MLP neurons of a small language model. Each row is named by its layer, matrix (down: output weights) and neuron, and shows model dimensions 0-127. Each number is 200 + 40 x the weight over its row's rms, rounded and kept within 0 to 999. A neuron's up and down rows have the sign that makes its largest values positive.
Before each neuron's rows, "raises" lists the tokens whose logits its output raises most directly, leaving later layers aside.

raises: "8", "7", "4", "9", "5"
L10.down190,195,217,131,120,272,194,161,211,183,196,182,139,250,182,204,165,203,171,204,191,206,197,145,270,171,195,217,153,168,211,200,218,198,173,152,193,275,183,179,254,189,256,210,191,227,186,223,222,259,190,202,232,144,207,226,223,285,276,193,250,245,209,222,244,158,117,180,193,170,136,202,203,212,165,234,216,203,239,202,147,180,155,150,117,247,197,262,0,129,175,178,210,207,221,175,228,212,160,192,203,221,231,215,198,190,161,228,198,263,178,213,152,218,289,199,185,180,169,307,238,229,167,230,227,222,196,237,153

raises: "2", "9", "0", "4", "5"
L12.down373,178,201,135,170,238,178,251,227,208,218,205,147,199,198,215,247,216,151,184,194,231,229,228,235,164,208,260,197,220,227,255,313,195,150,180,178,205,130,216,242,123,262,193,147,174,148,177,174,218,211,192,203,158,224,224,218,315,255,189,183,177,110,211,220,210,188,187,223,187,160,202,171,207,226,178,177,87,247,189,216,119,189,278,186,202,230,232,65,187,309,209,174,227,186,220,254,149,180,224,186,219,216,182,224,221,146,221,191,253,178,185,143,235,185,191,199,182,147,222,193,189,140,201,265,185,209,167,118

raises: "0", "th", " ft", "9", "6"
L7.down376,226,190,213,199,257,259,210,199,217,214,177,136,189,227,249,115,130,193,208,167,209,216,115,215,211,188,200,220,190,272,292,201,161,144,200,204,240,114,257,265,230,205,183,148,182,189,219,186,215,225,159,196,136,168,214,206,263,232,192,153,220,207,192,207,211,245,199,171,170,126,194,178,175,195,156,195,157,236,239,201,226,227,142,163,214,209,240,163,149,272,221,220,249,260,125,239,162,185,235,173,287,184,259,188,189,183,208,201,219,216,218,140,194,186,190,175,170,135,182,158,229,238,248,235,184,224,182,147

raises: "===", "==", "-", "\n", " "
L12.down454,153,189,178,205,200,236,163,203,234,176,256,209,177,223,229,231,170,198,269,174,219,180,199,176,219,207,200,234,168,186,182,215,220,175,207,205,182,181,177,216,183,200,206,206,155,203,206,186,225,236,231,175,190,205,240,218,330,198,210,207,207,185,244,106,296,222,201,144,160,216,215,211,216,179,223,207,170,210,179,187,213,154,280,182,170,217,126,88,203,246,240,226,234,200,217,177,204,314,302,230,196,168,248,183,71,199,180,164,208,232,209,213,199,175,207,228,157,168,206,202,236,233,136,225,191,179,232,200

raises: "itation", "ical", "icine", "ious", "ited"
L12.down268,252,180,151,252,257,195,183,185,135,212,159,204,222,166,186,216,209,139,220,257,222,187,204,239,291,187,242,252,186,174,172,250,254,133,201,220,169,202,205,203,267,131,178,224,231,219,229,192,141,216,147,118,209,208,189,151,134,182,91,154,195,171,161,170,253,213,215,221,220,248,239,261,196,205,200,268,165,233,255,181,263,140,186,210,146,208,125,297,182,194,259,213,170,161,227,167,275,267,223,277,232,246,208,111,291,290,271,155,149,193,177,251,242,216,194,174,225,220,233,197,149,251,198,184,218,226,188,186

raises: " elected", " elections", " vote", " Congress", " Parliament"
L11.down279,109,178,190,193,181,144,248,173,240,229,213,178,180,217,261,240,145,217,262,175,220,204,172,234,120,198,147,220,182,167,218,157,175,93,178,202,163,221,251,269,209,222,213,257,194,118,258,167,190,213,219,169,206,187,208,242,96,199,208,193,142,229,205,251,131,276,240,219,306,177,274,293,223,232,226,238,168,190,142,162,210,198,168,268,283,206,262,178,210,188,192,123,232,217,236,196,205,199,136,234,254,186,186,217,203,195,156,242,151,171,196,165,204,238,177,169,302,202,182,169,163,191,189,199,160,220,225,207

raises: "le", "ling", "led", "les", "lement"
L10.down355,209,255,187,200,248,205,162,125,237,218,175,249,91,161,179,172,215,228,264,134,203,174,224,187,216,173,193,198,287,191,203,227,216,149,208,186,168,107,214,180,185,232,212,109,233,212,200,206,236,150,194,253,199,208,122,242,194,191,138,198,245,246,187,263,266,159,239,218,286,182,217,142,205,267,144,149,208,210,205,167,123,208,173,234,216,181,234,155,234,161,163,199,224,226,225,226,220,248,145,151,227,233,205,183,284,240,91,198,177,191,261,239,179,197,222,205,202,218,243,258,152,252,263,199,216,115,229,192

raises: "ft", "ç", "que", "bles", "ï"
L3.down484,162,216,214,171,280,218,208,198,196,272,258,228,159,238,169,231,157,219,285,195,211,227,246,169,173,213,168,217,186,261,166,203,226,257,290,176,252,198,246,129,187,196,245,116,166,197,205,224,159,174,235,230,245,136,246,209,215,263,240,219,205,226,94,206,189,152,190,222,159,148,199,208,167,214,253,157,182,273,241,193,189,160,218,190,157,244,171,238,208,213,164,265,285,156,193,173,268,181,186,252,176,180,156,203,274,127,135,245,283,135,149,217,184,174,180,242,209,160,216,160,233,158,173,163,199,196,153,205

raises: "\n", " ", " –", " Succeeded", " as"
L4.down85,169,192,187,201,97,189,192,194,200,213,189,235,227,209,196,187,168,242,163,183,181,195,191,225,194,228,198,184,216,195,243,180,203,194,226,188,210,293,160,204,228,204,200,179,149,173,178,235,220,184,193,211,215,207,230,199,212,171,186,167,227,192,248,120,286,209,225,174,192,211,221,209,181,248,181,215,245,186,216,179,209,171,230,182,246,180,183,0,149,258,212,182,212,226,195,176,182,216,205,211,180,190,213,167,359,230,106,193,197,176,169,137,176,192,162,167,238,123,146,374,213,206,189,265,179,217,214,216

raises: "0", "1", "7", "6", "3"
L9.down287,262,168,250,185,275,269,219,246,214,228,177,202,183,155,193,180,199,175,223,219,190,206,182,186,204,288,171,188,198,195,240,216,166,160,231,176,207,239,234,227,202,250,187,182,219,79,177,292,216,248,207,127,122,216,199,155,237,241,118,116,170,170,197,240,195,177,142,132,134,187,209,142,172,231,148,248,252,261,174,114,256,164,191,148,164,165,240,197,169,142,188,187,207,207,224,189,206,118,262,205,176,245,214,203,136,126,170,168,225,202,219,177,208,230,165,249,142,222,186,241,249,195,213,201,192,237,316,165

raises: "ri", "rated", "r", "rif", "rat"
L12.down14,200,172,224,202,216,239,204,217,182,264,200,218,142,219,138,271,176,166,212,219,237,239,173,174,245,247,183,201,253,178,289,154,283,214,162,188,248,142,185,213,239,211,224,211,182,104,207,222,155,213,186,137,193,182,203,194,195,175,127,132,230,185,186,166,249,151,170,222,249,176,244,165,186,248,210,209,160,222,182,239,214,194,194,218,255,223,155,268,253,261,219,273,201,209,217,198,252,133,195,123,211,187,222,206,219,234,209,222,223,218,237,207,208,233,207,305,215,154,242,289,245,210,198,258,123,233,155,225

raises: "\n", ".", "us", ";", "ry"
L10.down26,207,197,174,211,203,126,215,137,155,271,230,207,177,264,212,219,132,153,169,203,180,194,182,197,199,161,199,203,174,177,226,211,190,219,228,141,241,211,233,244,220,196,270,211,225,153,169,235,178,161,250,104,219,247,229,200,253,151,206,185,210,186,179,251,203,142,103,180,247,209,233,188,266,221,191,257,188,185,163,276,194,181,141,215,161,199,183,65,176,199,210,223,161,231,228,194,202,232,197,225,156,195,264,190,209,240,192,209,154,175,278,160,215,250,168,205,205,233,107,207,195,210,183,213,193,156,240,272

raises: "r", "ris", "rang", "ren", "rap"
L9.down325,139,196,222,234,165,261,122,253,200,248,224,224,216,177,183,260,191,170,247,231,224,223,189,191,184,151,186,191,143,184,178,184,201,238,256,163,212,190,138,254,160,171,215,248,189,110,208,210,176,232,198,176,153,146,103,176,259,226,195,183,182,200,193,221,200,144,186,258,164,201,97,197,247,234,231,176,183,206,188,178,152,200,101,183,267,201,201,168,225,278,195,264,210,237,202,223,172,241,197,190,193,218,228,195,267,232,174,186,162,107,197,200,202,200,202,212,187,231,212,221,267,187,232,189,145,170,167,186

raises: "ric", "ray", "rang", "rical", "ris"
L8.down386,168,137,185,102,227,244,210,262,201,245,193,205,219,177,209,263,179,244,279,195,179,236,267,201,218,204,166,185,205,229,230,179,260,229,180,148,134,215,163,232,251,195,247,262,245,162,160,184,188,210,202,179,229,148,169,206,233,213,213,221,158,169,262,220,238,145,253,194,180,275,234,197,216,181,222,181,162,137,143,187,184,195,141,170,216,179,249,228,233,253,265,232,125,222,175,156,260,230,196,162,184,193,228,129,315,240,207,200,275,186,203,140,227,195,189,180,194,225,191,121,217,200,217,140,159,188,193,205

raises: "les", "le", "led", "ler", "ping"
L10.down361,227,236,171,189,157,181,238,228,174,236,208,243,227,184,207,222,206,248,177,135,175,254,191,174,193,187,196,211,245,142,280,206,215,218,169,190,171,134,148,200,190,172,141,244,173,202,180,178,217,125,157,203,221,188,173,256,168,157,238,141,160,258,164,239,248,273,266,197,191,176,267,217,190,209,269,204,211,189,168,244,216,165,243,281,224,214,274,57,276,157,182,280,149,276,277,165,187,196,198,233,181,213,212,146,256,211,254,104,202,279,158,200,245,221,208,173,195,218,204,176,255,252,202,196,180,202,181,132

raises: "ious", "ration", "ants", "ance", "ement"
L8.down472,200,171,217,201,230,199,181,186,156,197,155,185,162,214,186,139,155,151,200,205,181,185,219,215,169,162,196,213,259,256,157,179,233,188,163,298,209,196,222,193,228,200,172,230,204,174,217,213,145,250,259,169,237,223,147,136,235,204,229,175,187,185,155,266,202,203,130,251,211,172,259,209,278,162,150,250,187,157,172,217,212,185,207,257,203,212,141,154,140,198,174,200,264,198,198,206,207,164,198,192,153,191,267,255,225,170,175,181,213,201,176,165,261,253,213,134,247,234,197,186,196,136,186,194,219,110,206,155

raises: "0", "5", "9", "8", "6"
L9.down72,215,205,178,141,249,223,166,244,203,189,138,139,234,180,220,167,227,215,220,147,238,196,182,251,191,187,233,237,222,188,279,252,203,199,174,195,236,124,194,240,196,210,199,171,161,182,209,250,183,201,197,163,151,217,236,205,325,227,160,203,252,173,218,228,181,162,213,187,200,105,206,170,170,204,139,201,227,268,252,198,193,158,191,181,180,250,240,140,125,220,197,217,238,238,162,213,164,205,182,227,219,159,168,222,114,170,184,189,275,183,204,85,134,226,209,186,153,145,247,120,173,213,208,215,195,246,199,122

raises: " −", " +", " —", " ", "\n"
L10.down291,187,207,184,167,107,218,197,242,207,200,183,197,204,190,168,198,195,182,192,149,211,172,207,194,180,205,190,169,217,220,222,185,177,117,213,215,206,287,210,172,221,196,226,225,222,167,187,218,137,193,234,214,199,156,178,226,219,147,176,210,190,227,162,153,220,251,204,230,190,260,207,179,146,193,202,216,194,219,205,202,212,170,212,169,228,187,208,0,173,158,220,143,211,178,181,223,221,172,212,178,177,184,183,122,430,288,130,147,214,207,156,184,228,183,229,216,200,157,190,338,230,190,230,183,202,184,209,188

raises: "ments", "able", "ability", "ment", "ements"
L8.down447,192,211,223,207,198,197,228,244,188,199,252,128,181,216,190,200,252,181,206,187,197,255,255,171,238,168,212,162,205,261,189,151,153,229,226,220,126,140,221,208,173,162,255,164,241,220,216,208,206,176,236,216,169,199,133,187,225,159,194,170,180,204,199,148,171,201,197,203,118,269,156,233,184,109,197,195,150,214,187,194,194,211,185,257,113,228,247,141,169,252,146,216,143,194,242,188,164,208,66,221,197,236,133,148,172,233,186,174,286,262,166,268,253,221,154,245,183,113,222,196,200,187,104,156,195,191,221,208

raises: "ments", "ases", "ment", "utes", "v"
L12.down307,210,169,204,260,180,153,178,156,141,201,143,282,207,172,156,197,186,190,265,171,211,149,160,167,151,202,239,214,171,227,195,158,179,241,181,153,240,173,241,158,132,239,116,181,243,215,179,255,187,163,195,281,156,141,185,226,185,231,177,176,207,255,232,220,250,140,184,195,202,144,201,235,317,186,200,124,137,202,166,199,281,213,174,145,172,172,138,181,187,200,142,193,153,184,291,215,174,194,174,189,244,222,163,252,161,230,208,262,203,182,168,196,229,188,175,192,230,126,209,160,272,243,289,181,139,192,219,178

raises: " However", " Although", " They", " Since", " Following"
L2.down429,269,156,263,240,170,191,180,226,198,198,211,214,178,173,290,189,156,226,211,196,148,174,185,174,155,183,154,217,210,174,208,221,247,213,180,246,264,131,180,257,210,217,193,220,176,216,168,160,209,161,212,224,177,197,229,200,353,193,219,190,201,222,163,166,179,216,202,193,146,195,255,165,220,222,213,191,239,192,200,207,195,157,207,192,207,180,145,78,225,257,208,227,230,22,191,297,184,146,179,285,248,155,219,119,98,215,245,200,174,192,240,175,256,185,233,165,176,190,214,256,216,194,171,280,210,137,132,201